config = dict(
    num_hidden_layers=10,
    hidden_size=576,
    num_attention_heads=6,
    num_key_value_heads=6,
    head_dim=96,
    intermediate_size=1536,
    vocab_size=8192,
    hidden_act='geglu',
    norm='rmsnorm',
    norm_place='peri',
    norm_eps=1e-05,
    positions='rope',
    rope_theta=5920.0,
    rope_fraction=0.25,
    qk_norm=True,
    attn_scale=0.151,
    bias='none',
    tie_word_embeddings=True,
    parallel_block=False,
    extras=['capped logits'],
    init='uniform',
    init_std_qkv=0.019,
    init_std_o=0.00424,
    init_std_up=0.019,
    init_std_down=0.0026,
    init_out_by_depth=True,
    optimizer='adam_variant',
    learning_rate=0.000631,
    beta1=0.9,
    beta2=0.95,
    weight_decay=0.54,
    lr_head=0.0124,
    warmup_steps=451,
    schedule='wsd',
    decay_fraction=1.0,
    decay_shape='linear',
    final_lr_fraction=0.1,
    batch_tokens=131072,
    max_seq_len=512,
    doc_mask=True,
    train_tokens=734400000,
    max_steps=5604,
    dataset='wikipedia_en',
)
MLP neurons of a small language model. Each row is named by its layer, matrix (gate and up: input weights) and neuron, and shows model dimensions 240-367. Each number is 128 + 32 x the weight over its row's rms, rounded and kept within 0 to 255. Numbers have three digits each. A neuron's up and down rows have the sign that makes its largest values positive.
After each neuron's rows, "fires on" lists the tokens most often at its 100 highest values on Wikipedia text that the model never trained on. A number after a token or word is its count.

L6.gate910:109135152106123132134095115109089080120108133170192145142106145153174165115125127142163157088124161107149142098145079142191121086092189110123098156100089089165094095201125214113127081119141063125178134168075147164140112020154160112096166132084147122117131116178174164111115147110136149116125086150123122090090157174149165076149066131127173134138097127124106069163071106134121040089175
L6.up910:120153113181110098142097150119148159155117136169106107199063125137129148097176068144108102102170161117144151070134126070120162174163166077153102099128130140142170060152092112112095129132104100054151186098140176083139154100173159177182109086140105108117148100115132142140062133155215128155117170149151120138145111144128201109162146121140108130103205125163136138154138143113095157203100
fires on: "9" 12, "5" 12, "8" 11, "7" 9, "2" 7, "3" 7

L6.gate1225:120090055137102191129198104134103111115160120121119207089125124129128109134124114130099187128154137126122110180120148142124140140118156152110150144167113121109100106056104070093146083144141147079122140187089111179084090096129101137116122131157100125111070117154082133184125103158110117162124065126079146107129138168201111094153108109117086069144069095103114162136106082142123154139119
L6.up1225:130164132130081114147130141196104086117141121188096097113101144177138126089154171124156180107123176099106110126113135102099111083116127161134120104133141081109104066107131116094113073109153119142085135107113175146107171174125118126093160174131102123192154126075075127085092126127116108148177091135076143106121076124161110164088126135118105116045135122176122106159129076129108115182135
fires on: " " 35, "0" 9, "7" 8, "9" 7, "1" 6, "6" 6

L6.gate78:104096125132145130138133061155166074126125107143094146099146128176104123098137071127177128121114141153122108119122165111159137048087113115137109107167093169113113120137126113189189104106186181172171163115143175174112154160129156090120161126135172143137149128134170163183124141118133123110161160193115137114118099149117126164113143140114106086134207089146068109093084080125107093164123
L6.up78:088125142130111145119112130142092116125129140089096145088090087050149125132141085159139130141115093182135167103083191130082173120165125145101075050130124163144161139126088086185174150145150170124117096170114129121162108139088118151124181133069180162099114173206156128151072178112138159115142097140102174215108132168094161149089142146138094136114192123147132113110157086102176137137116
fires on: "S" 28, " ass" 21, " ins" 13, "s" 11, " S" 10, " Ass" 9

L6.gate876:128126170139162101160119139157128142120167176105110147087113108124171094120104172064102142107095149131040178173172142109131145156118159120061134050134084129079132141202128102132102124128140135129126104163083075151168142142077153131128130104103109093115117123130194102115115160061103139110154109099162176141124132166126096101155170127104146072126168160120157096098094112156124168091109
L6.up876:175158148095171164180164086106054134132155188092108116102094047172148131047113099122166140065116122171135139191137142093146141136142095085111125147171167162205192113132122156149139096133163147120103114141116138120164132182102065156168141121130165155140114190135082149156098104147173124129169159106162115145209129094095103153098127085146189149146148115063135083127173125114114094143174
fires on: " |" 57, ":" 15, " M" 4

L6.gate1367:077104149151108133130150086098141132114185125089051113085119124158107159140165122137140120169104104135138165142091165147136084129166115109109145153130142158181121078085171145099132143139081092107122175136149148140160202122088167153112159151162138186153155113193175123145133210082106147154170091224114163140113117170115110144109113152176163155072143107101157186098142136108151083158118
L6.up1367:120081129132101155135102127090076100116076187140122148114126127119141109131125108141098128148122108131173143166110081097114087123131131178146125158084150135125146158125131120110131136139085162113135134122142198110140165087140078117198094141120211149149215164169135128149109204123110131110124145126130151136131153121162127118072107143143092186092107054108149140099156164045118100129069
fires on: " s" 36, " S" 8, "ort" 5, "s" 4, " served" 4, " from" 4

L3.gate216:145134121129169125139159132158052090162143161126129157128102050162146090176092104079155164104148161126128161137145145217124149113120101201082160085171176137111100142135115145093134164144136122169140175154142120167176087081085179103166126125137135113097133084173092125104122092152139062178128145045187157200133109126111139161133131132120188116128159152087122177017116109161099124096206
L3.up216:123145180114095085145085186133115122152154135139137079106128108122144101086073145067174082147120148111130125133134158128157166146127127105081160129121138121159137121131087120079133081163111090137125156174115103107096180149147100110231103105126124148099151129107144164193103098141109145140132135066147139140124120163151116140109147080123103136179140135083127154091118118150137155155159
fires on: ":" 24, " |" 23, " m" 18, "ixed" 5

L3.gate386:167150098158085173183117112157144130175164105062166108105076131156168107158116136136092156104148145132146100124149168090107087105132177136139116098152096104135214094136125091100108116126154178172123116110198151122130107136145094158180124112135106162135087119145172099144097145213106064090094134140079165098151109130084120164187093167062095136086157125108200099126193149097143142137148
L3.up386:116098131108216181145113121190131086119135148120101141161174189147137163138108139094173156150093144165125090134076163186137187138100128116055168092080189114110128123117147097166146151144157164156097097120149126141095110173139160123136171154176104144118111120132178203121139091104173159112065081122095135143140118188132076132149122147104073106164119127038191168168109188153153152126108
fires on: "1" 92, "2" 6

L3.gate933:192116082115123148126121121082150101126099185126142127143072149150128165106132131134135145054150138114138125154120087100108141169126159154105202144120124160106088117095109101141170103114155117164116139085144109106147124118186101128176109092124079111149120142117120139110175195156127096062136110120129102151121130186136100079175083180102126132168095113115106154062176135091129121129123
L3.up933:104104106072144149099141117112153118124157120145178079126157123095194187152139139068082148145031112156123085130118147147126144211143181141161136200134195138066105093091180134088146141109059120169083131105117112174150140139162126195144102156111169124116089142144068154083147131170161076074061106138109188133146093117106201059103114147092085098143075126105085119111146107103146148125142
fires on: " Best" 27, "1" 12, " chairman" 7, " chief" 6, " best" 6, "):" 6

L7.gate588:178139101102091160119205095113125142132145168121122184151126112185147179138103057129129136069134121123103079118085100106131130078111123130124081119105144151076162096112115172176109075117176169084158097142201094105150168080193079124119126102102157157111143150095104095103137147108099152155091114124110160159114116142149133117113144204133185159094091166120134131108222165170126107192103
L7.up588:150137137154135081174138092120118151043073156124123121084084084090172155142160126059092165075104149145095162126074086089159148085135122071142140092145154181118152150160149113107122095120083121139191114133161077100133128095101126134136135125071128104114114092137160100076103180172111093104137115145123134163109094117122165126108152131101102114133094135117105092188080170122140140081119
fires on: " " 56, "0" 23, "–" 12

L3.gate1455:129155133075132100137121146156101103088125106103154114106111100185132179115152163132157102131146153141129145089078189144117082129136146125124132180153140097099130152098076112133113064154162142192186088091140161142123127166130186194198165091105154190146079159096113120180123156194172083172121170151126182128157109100156103130153124175147142082076097112143163067165146113131142123124101
L3.up1455:181068122128162214087132155135065146035194092152159073170088129196125092092142128136178112118140107088160128127153213123122085103106150102105118059099154131065110122143147205183123086148152126163114129092123056139167083191127084142140138065141126152117120099151156148143101142171166114132129141185167171138130216115097132108150135166121141146109085093174136078137071160173189098115094
fires on: "1" 60, "2" 14, " |" 12, ";" 8

L6.gate1051:171127179130122145132153157105129130132118177131105219088135133167127180098112141093053173122182177065137080122172138137087068147155150151176135144103140131160150041071120089148102108153108133152088124144151117145114140091160214182220143130132137114148125148113125115068095101135141129155154150151152150125092146156185102174071189214128126145145153089097097216086126077158149073089054
L6.up1051:158146116206119165151110122113108159139114146128194140113173136152103135161151059085139189123132127106128143181190118203148150159135158167094104179117166177135135138155152090187172126199095107151103128162177207183144151111186201069173173064179106112123108141108088104115118138096089090150168109084098176107116138125094119132134146124140136144120141187111138097129130141160136074072107
fires on: "\n" 41, "ia" 6, " Connecticut" 4

L7.gate1422:139102165147169134149135147078111107078164155174115131102192029153147143115090133121139111130157173085154101111117129136135093048113167084142162121047081188127081133160124154110103072114115120106074141150122171123142105102099119180143104068030130157151176088109122069105121146126148139201047121140104119060121103145159135122101104146089122115096166139120097172178171162113122142120047
L7.up1422:175093112165092134138121128064087114092150157103222143163157194137097125117138051133096116090163134079103126203100092084148168035085129133099080096160142148147097105128127090159117101161120149193093136126087137114126137139107113131129118086102132104163164137125131138129057099132092125119116097112082174088151145158137071106157149113077151080098120136083074181054105183144171089098155
fires on: " " 50, "\n" 8, "," 5

L7.gate1424:128125129112121088112124125167110123122105118191079185146086180115163129134158143109089161105158163113149168163114103173200094011083119086209081157135138148168137148147177145104131150138141129099131100133120160123097125133143121117104143147146161142141099146132152104113132117116149180128091123114147137092117138116123110158124148099126106193139116106127103137145170204081147104069081
L7.up1424:138095144119073120151059119078094142121086158174114140133162156183144082121139093129119119072132136101133120124144156120153163192136128098197122117110134069116107117175138134142126094092108123123156121110141185126149165103170112120127123156205199134110147094104094065144144132131150141183159176082108133202119149184160131077113123111124162112110109115088087184141139149137116149135158
fires on: "0" 18, "1" 11, "7" 11, "8" 10, "3" 7, "5" 7

L6.gate477:111105122155117134129148150106111127175091134137116157096147131171115134094095088146124170106198124090146126182080152149140147136165148154090099107079060154135131129177156111094151146178133143118149131183089171168173132095192143103173186101102157135081092125139150178138115145125102151145112123156105116150110049149177116131123121091147133065172094084072137147152157090172163139174039
L6.up477:144098092046101113137165109136111136090144104176149137115117143101100116080156148088112113165148118119121165150132113149116160091081150100096117137120110163168078120164141131124169109161129179144086120159096116135147136140160151104145154197130153118124110140173140175128151064188115123116072165135094156153158150155105123106127137111153093146112117161102117115146142134127103103121128
fires on: "\n" 100

L3.gate877:110125179110092148168126153103146101097198121107116096141118156152123104141080169111141126107096167140122119131154177112099095075064127158124107144151068169144174101112195174162121138120110080030078084143128139137106094174133176139108084065192113094173135104133112089105102147170143133136098110121140123104127096165125155092089216100135113159150156139179179159024207106158161160192123
L3.up877:113116142154111129109152128121146156138145161112098088100176094133118176121114153132173129205149154132118115118135079204121123104150140159140167085100131154119114096086128134102159117075177169140105118169087097126063148137105046089134141085135138143121088155194112079191163146091146170084119128116094139153089125098122170153152109149119099138085094133143105072114116153106141188106131
fires on: " by" 28, " on" 22, " to" 19, " in" 6, " via" 5, " with" 5

L7.gate301:137084108132127149186173123058064053141145171103157180148115132124148139106118167094107183117173100069137137149102126092107068079098111134165106106114105140124127108120143118126136123091090105097106111112094154157114109141165088118125117145122133140114154125147126145162134117100142148180089115182127156145101120080147095113111141107114079154102108079134158161205128107152120154112149
L7.up301:047132166149112147196133116098120120068101116089086165140090132129104148143157089139130133136044207147123170095123140104157124109122124163109128122113127170108160138151146154066132138114115069088173126075136141160161104120169087115097139113056114094095111134162215103076115141083098100084097148143104137178174120136124144158167164087102126136120105138042120149153081116162124184168127
fires on: " " 30, "9" 24, "1" 13, "2" 11, "0" 6, "–" 4

L3.gate483:208096128111150131198162132115117083116108152183145101160102099116139174150084118132147147126138162120125111126122162155082112134132112155172153122076156094162103199116127111163108135103100149144124166083175153127082138123100096148103203109191149133117114094097175104154094104155099170121120137141162112154090134151150125160100156115126077102153130148134191163078102128091131079112136
L3.up483:155204108118181140164109145134083122117186118083120127090157113128130165098166135115143115173163148104125131145143106225115078153164105132120122112148061155114119116058185163068142170146139167109128065132143084123120145150126104067175115167133133120143155140141172136128152160153125161136047136097118155165115111157085147166125075166158107118138098097122154173092205168134094139138135
fires on: " s" 45, " to" 18, " by" 14, " on" 8, " By" 4

L7.gate1442:081130176142094184142210149135133137159144175134170093056099077130121173065095206073102103146150131128126091126203163083113087116092155078136097113180145109156169077118129122123126155135104141173129134174170173130117158126131109081139109127096118111173146099199110155139125123142148103096135110149138177074167143152119156151087119145124152079144170081129121146203106138107129114110129
L7.up1442:136175192151153161124137156109148077116131107087088133139097106144126150140117081152092110131109211079140142121169145062143147103112086140105147107119107126097067092148144139160124128150140153193140110174094139154146164158113105121154189066083183191152142151103085097156121095128081157132134138149137125108124125156105159131175136130115103178095112096036140153082088100127170139150114
fires on: "===" 32, "\n" 31, " ===" 13

L6.gate479:158159132131067037116117163181143179195111169084071134060206132144130149076134167135126125093125124125135101168143104152199154127108107077184136100118059090170162146133137118112126075168139055159143192131184119146145156088148120088110132145092207090177185070095138152180084098129098147075166146191215183140064108151123141138145157096101124161135186132151106125157121153135101120152118
L6.up479:113133202073098127111102116155119146127107140109160084105160152125104115050158161131116147094142164129120109144140121087165137140152081120075156125112120146177186121159117101124126113060111110146162152160178129143086143089165080158066150168163044116138150131149140112079117137171145123071080128129138148186115084154073121105109180110144099121103144105103151119100145135099101106106067
fires on: "3" 21, "0" 19, "5" 11, "th" 8, "7" 7

L7.gate915:102124123122150120154134041180070078169123098087105108153143139150123173123096076077146142140109090151105136074104150115109115107086082179140118126082138114163088110128110168135111176131107170177143153136240133137104134160131135156125137124139153174166163123166093115093116125144135101182098165108092143126134155070068133101047117147141049197116160174108032164144129174132091150110123
L7.up915:081118127146144147087110090185092118107144110198097189128155172169163161116162176173074141124150141164137132101137085105131133158074136180104147161139157123152169048103120121124140180110127139095121164168140162100148127096145149180148123128056124096106098151084108098130082089171133080145106165112159077141173105103074132174112105169188097116078166158136119090118143121109136126122138
fires on: "\n" 30, " known" 19, " such" 9, "ed" 7

L7.gate104:126104104149171123138080151117084160159175119075143137134150183171130142136107099102079096121125089147151122118156196146120175169127102100138124150110102122145124125101132117149077093107149140146104128136082124143129058127146143136151141161160120161169096120123104126095121171161133131094110134131170074147081157147110130166144135142133132145091082163122183145073165105062098094133111
L7.up104:095112149150177156058075166179184167129134123131162088134136164171051141156147153094142154108131121137115133151136123132124125152099128153136150094176091179125085156069194200138133177144120083156118119134121142130145105130109051085191089138098127125108109150173136190117089114196122159193111138151118165104131158137117134129137074084093119113109132108234139070132163153123157095079168
fires on: "2" 20, "1" 13, "7" 9, " New" 7, "0" 6, "3" 6